config = dict(
    n_layer=8,
    d_model=448,
    n_head=4,
    n_kv_head=1,
    head_dim=64,
    d_mlp=896,
    vocab_size=4096,
    activation='gelu',
    norm='layernorm',
    norm_place='pre',
    norm_eps=1e-06,
    positions='rope',
    rope_base=10000.0,
    rope_fraction=1.0,
    qk_norm=True,
    attn_scale=0.125,
    bias='none',
    tie_embeddings=True,
    parallel_block=True,
    extras=['capped logits'],
    init='uniform',
    init_std_qkv=0.0477,
    init_std_o=0.0,
    init_std_up=0.0477,
    init_std_down=0.0,
    optimizer='muon',
    lr=0.0158,
    beta1=0.95,
    weight_decay=0.013,
    lr_head=0.0063,
    warmup_steps=89,
    schedule='wsd',
    decay_fraction=0.856,
    decay_shape='linear',
    final_lr_fraction=0.0,
    batch_tokens=32768,
    seq_len=2048,
    doc_mask=True,
    train_tokens=137300000,
    steps=4191,
    dataset='wikipedia_en',
)
MLP neurons of a small language model. Each row is named by its layer, matrix (down: output weights) and neuron, and shows model dimensions 298-447. Each number is 500 + 50 x the weight over its row's rms, rounded and kept within 0 to 999. Numbers have three digits each.
A block is one neuron, or neurons of one layer that tend to fire together. After each block is what it responds to, as a language model described it from the Wikipedia text at the highest values.

L3.down74:461574490549539480510455580544441582608417514502522460529453540483485588466503539533509564415479466478570499464495513543542496468526529690539515481485486528553504525551567461514519500520478513547537467491550526460523451462504541552541566511534489506520517463539542565490516487501525461514497405539499496521452494506519496597488481513484474514515503504565520459478506573445491477406534514443324498443547393531452543508509542546421506515484517496462547
L3.down648:551532500463616554512475548516517519535496480510523505572483439437531448494531548515510557589491582440515515536487458541535455567505483534594523468598545424531507545521532548423614484452470421460525432507559475439521547555522526514541487446475551594510503504537550503451547466499446471540573485522506451498504475520519443581541504465604448464561519522483563522473551459436475455524477499465468475430511507588444526496545587534455603433419483451516463
Line breaks (mostly blank-line breaks) that end a paragraph or table row, after a period or pipe, before headings like ==Results== or new paragraphs.

L3.down153:450557526448456472490538410482497432539574455451502536504489549489454464518425562493477412492495539477575527462436444565472619491421480383558538554626467449544571480464464483505431543452408418481486485474530499438502521528541514504430542478453429501542556524421528494589469488488454464459511529503474525578531421490466464550632484454418461450515482491518557447423528466484480445476441466468480505509478461515502497630429464522614467471496479525435519
L3.down167:509526462515496507567548557497601541524506507513491426591455409527416494545562531423493605554497569456447530568457512549531436564471518448423537527452472457413484525433476561420455505495444522539478556568491516403487474555450484545485465451526485542545584569523520508546526545468497478488418472457429468567479515566408626485512579544533492469513457463435449634444502501520450503602451592502535470459563372467446513481562451395474428481547492426434509
Inflectional endings of verbs and verb-like nouns, and auxiliaries like is/do, usually just before "to" or an object: attempts, decides, goes, is.

L2.down242:472541413529372554462514473460487513540469469529528514558541425516443534552594440581518495451531525458536472561469508474441522522492530539496464420434582453447546563520504521513427537537433462574530439497549480544494480515376510525512485458492479476494466466491577495550471434459413510455438472539563522532495445554481387512547512461590528492512351472439462439455533516466476489422487523571502504454544458523563491510513412506521500472548567527447420
L2.down349:509500480540577484510477581459524554486435547395509474624393483483418604496543508474538403521421514570425471481463512542449470541568461571533490502448553515561426526522447590530468392431489488424500405472483468413522453445535565528490531566455537456497512563543513532558541463570494498504456408498482497454425554485438419470536407515531444509515469574470537491481523505516434497510517567491478505511480472449476532533429534569496517508543468438432522
L2.down478:499528544522566548449510535508510485558427514571461491520505533442447522433578454593441476514524511451506502542495471503513546476375441574471587528459483406492528489519476480513553525514412530445467526464631538447612537495451524548497431514487489599476508468449481492449500537610451489423462446508533546504459442407547530552462478535578433439541453465584494481492536528398455496432414531542479518420506352512526580485510463581485580426494474522494598
L2.down485:516508509517491377509577499553424501466469540524492485509543443462521528495461490414455593501423545501511461479474448497502523507518440550636442497508467582430504473494496439453489601536473580553478552507503536526426485467540533521516504530458430517368449437547514523563479572477445536487541460525490471537522516447589468539518525481463506471542412449550489492532552578471413589487491527528456514455492529478485579584469592465535560465514424414487441
L2.down543:444529465595561540407515465478469537555516459518541526427472489493488534551535453542523521433490458610583492588565532566424460455475420576544527511428490585606486501513447487552545505472477518459480458388521582476548475488523499539436500470530591443467591523619452481512564459511410495455505402512494512527431535497478498496485449507545478529541626407471546505486566498384435477533422457506483541381436518468450510545569506498445558522543528454418446
L2.down552:491550420480469479343481555486469478479518579497500493583555504489427615538569412536413527499441462437490565439435429539511528500483477416526592489517469549485471479450461463475500455503406525575485481547492529488465483460532474616501489505448549464453577491491560563483519464541402537412487451569513418431499467499416561529499395346477556536473542480579449489455522436544360443479570429554449551528490419562548398507552477528498584525549430465554534
L2.down674:511461491501443551492512479472514568561589490449527589558450515442481421536483494428556613437417482437491487503454562467576497524516552619525548383470501599570500509528430477492499470526508526498543439539517569530500491509472632561480488511536492475491628592483463458522472434388519478480482522530528622575516499462465432471550451502552501480480489495495587526467582499524460514419515588375358542472475450531432484504495446584504490459463475493534429
L2.down772:485481448539450545463514520458478583462464478417474535598525346444483566596543487518439486544519419585435416520514543474454483510551493470550437446575490541491435536442546576523519435588543470414459519487528530523514436503537645501390514384540536479416550496558545458498489556505475532508573489529464587480521437448449440511593471534475491579566424371441544515560517456451420434519532503565403505517484471555531442523431530477458426515594563516564536
Fires on the whitespace after a sentence-final period, either a blank-line paragraph break or the space between sentences, before "The", "In", or a "==" heading.

L5.down501:510460420528555464468499453363464503560473487465505510497489554533480471476580502536491543461499480487470484508508519465517501486549534771530526424426495548437542466470512526500458472371485562481520457413540475437458568484493465502459493514553523599486544474450492459525478506570517488421475498465511445446459521537541495477484509463522462466517457397506540490615531476409453464474499525613420485429480487524459525462490482514537556428524536494546510
L5.down510:454507454447568508542447529474412487580508583473490498484571526469482601551521458514549557434528510472431475500534551558518490527514495680537480401525442528464486497512515471517530495499460501446493470429555417486423447521520510519489485507545487554509475405492570559484467490496431534578505509488503482469477470438441498484471579556588461446625552495512509440532620587459483487439489530479457511464492486567484478451547504593561557447547450452513495
L5.down598:514481414462528597474470476413476533543460523512416480546464518510457640492489520494549558467500492406514465478522472483504496580597496605575458426523434530513445427453522513461495534522537536529602492455624439525547463503488554515456514449465463486532446462451547574424483519503505473450488533453451559543464466510399493447523489514577426414548535462579550447533474527412458450383508549503432512405512560520413473484476530526545489472518480403544472
L5.down697:484496478676530542442488541450518551547531523521496588490486481499431472496506586503612540526510509500446461480451463602471544513418474570470584510506518495559494523490397541411469568502473505458465496509508566506470506547514511588525446548546449544521564525572547535449407469454524544483476486488472403564472511556330561590504499457462489528434554571486461469611470460429422606322525538458516488416488448552420461437414535591417598446530519530439551
Whitespace right after a finished sentence or table row: paragraph breaks after a period before headings, sentence-separating spaces, newlines after a closing pipe.

L2.down117:542560595574514464422470552551545483471552436539482513526480475513444553500475497488484452538488469455517456578543535558508333489545476421395577538543467507394472455459486484485525487506417506537484498479475563357447537463483406493459482530522499522462511493522561436575564500471462493477445438394484541559457496546451536423504473525502478472490458564563510594460470476521482525566442511656510577458511563575542556467474461425430541522547539434448469
L2.down243:506587486429448550495488502569471513561514468474423497542506577502419451474531507525474565510433519529557484546484423544403450376466472425546509452439535590518494470617474440418546480524484463550416464533474461508525415543544516560547468451635461548468564526583470526472465518412494592486449620563466556457528560447525514424536594544442560510487420496439517465354464399559499452501533435482441575468440456402528444499486565562568504419574606546381448
L2.down295:582484489430439464524509442549467530505554359441460528466595538510519507491603528548549499463503528605544517607544463557548539525478398470546477548532481610507613397505505495581587505463502554516519505495471482561501449539430524453588449479486575521568548429559417470517544510565511423423469493504513504514508564498468514543543498479451485530516494492411559458510475551519449487484434497481524539537559475508445472495435538532477556516391520547417557
L2.down298:471516453506495570459479470388578362534479489516578480479500507485493509631504444501500509492557590482488415543488532460557577592455542578472552483463504464488477520525515457574432579531460521696528477451575454520488454592355544514503388493442527442528530559455535593466551454420498594477553539482530550489491451609576571448537457523476527452511528380407486486504528602505447523507469532475407403509524476624497476532514571512440426576611443518468390
L2.down335:462484492589481436444408505483567520491420499488549481568568451478472518425493463473546561504399511608524485555453504428463488494429447493419448512411435530496512540494495512455470484498417425442445526456467403477574560512574563495456563474518549514572417542527464521472411612463487469496522488481566525437478565578492511561532588530580535436450510456484380504496575525507572622525546442483503458585501400541514439495462504517553479459486570583494541
L2.down430:460541557435463479482519417499498525574573508434501529499502472435509535514508572507443452510453456500564513539389386531519470496518513378515532528545530553476444467519572442537552572515471467514485597447531536479484451510546479603485497502408434431548512490578518615518510501505533516524468460590531497543575517541481405571492476434447456479556526456446468487619448416525471611538472473502532530466526526471513401498415605532548488470555525503566508
L2.down852:450473540508542583534487596526457453416560544478412485488424494527477508469482534495439414585460498457439645532531507447417543503503476524495463408510465494439607471445525518484493495515444500476595551484493494482512434449521477525547550579539548498563377431535531565491460465510556434488442521500537484451545594515425475601513518457512541524532518485468489540409467457580413481523551579643473505533506497436425567515445512531574409486493426523521505
L2.down871:604534384579550441436554538546594515537560538582404443515490489546517523414466487473520568557491450462477565535493538554549402539566554440461515427539498444420513481464485542514580482511494431502511437454528525468526536449571448546418545484537490521525530561504480498515509489524514522502453494438493438524493488553558532537519448589509516524362523602482480509440471534503499498608394459567476479426577474484500505448504521538539441528459518484500512
Present-tense verb endings in plot or description prose (starts, becomes, is), plus digits like 3 and 199 in track lists, durations and years.

L5.down37:522506645459583526446378506413548540548558565527538420438455491477593406444432443445480460451525466525536493485554423417491499484477485606462537529491457547542478469493428531472544544529568524507536564527484504558452481484487516420512481574493522496529433563421543540559507396533478496499389553403437531442454469552455478522485626556463435489520452559404505433478437522535488535532505478494544451559502473554542557369418503474572482453479490483455515
L5.down316:571462507428429559332589564470554434391537428520489527452456490518607575497472506467469417469490559487532493418512590511514609491446569587513551475444478513487464562485478536518470536470488415519423541486583469469456554489557428565462461490509511472432566510482395484546401520542457538590524630553557450574496483427442533423458546480496469497558513489488421560521458478418465383561413441499556388572488469484565541451475629455615449487555480506522530
L5.down411:529488571516518479463471497393509512541572620442510496559489535470523597480545395464465499548486543541486629474555514406456540496499537632491520459493460520497458421507444530530479581464499526511526410493447439458485470466503580510460459501542444460534517495499586453459560524545493511491530523464464480472492486528517506486467432495396529490464589547511470445505462556628497448555543450553470508504455515495436483588495415541508491472593532484444494
L5.down703:456443520499469471550561515549536435442457438506480473432450531406532527454385619522511499551483573531477530524457525497516440552490532583484522474437544532520572495523534479421439463475519502581417539438517474545552545537479582604466500524539523476503430506490506460515550484508545493573379458517508534493425430440550518465508572498508488442542538520396580523413505478508472493538504518459545493548581516452533613549507470482509540483501524391502450
Forms of "be" (is, was, been, be) right after a sentence subject, often a demonstrative or pronoun, as in "this nomination was", "which is", "has been".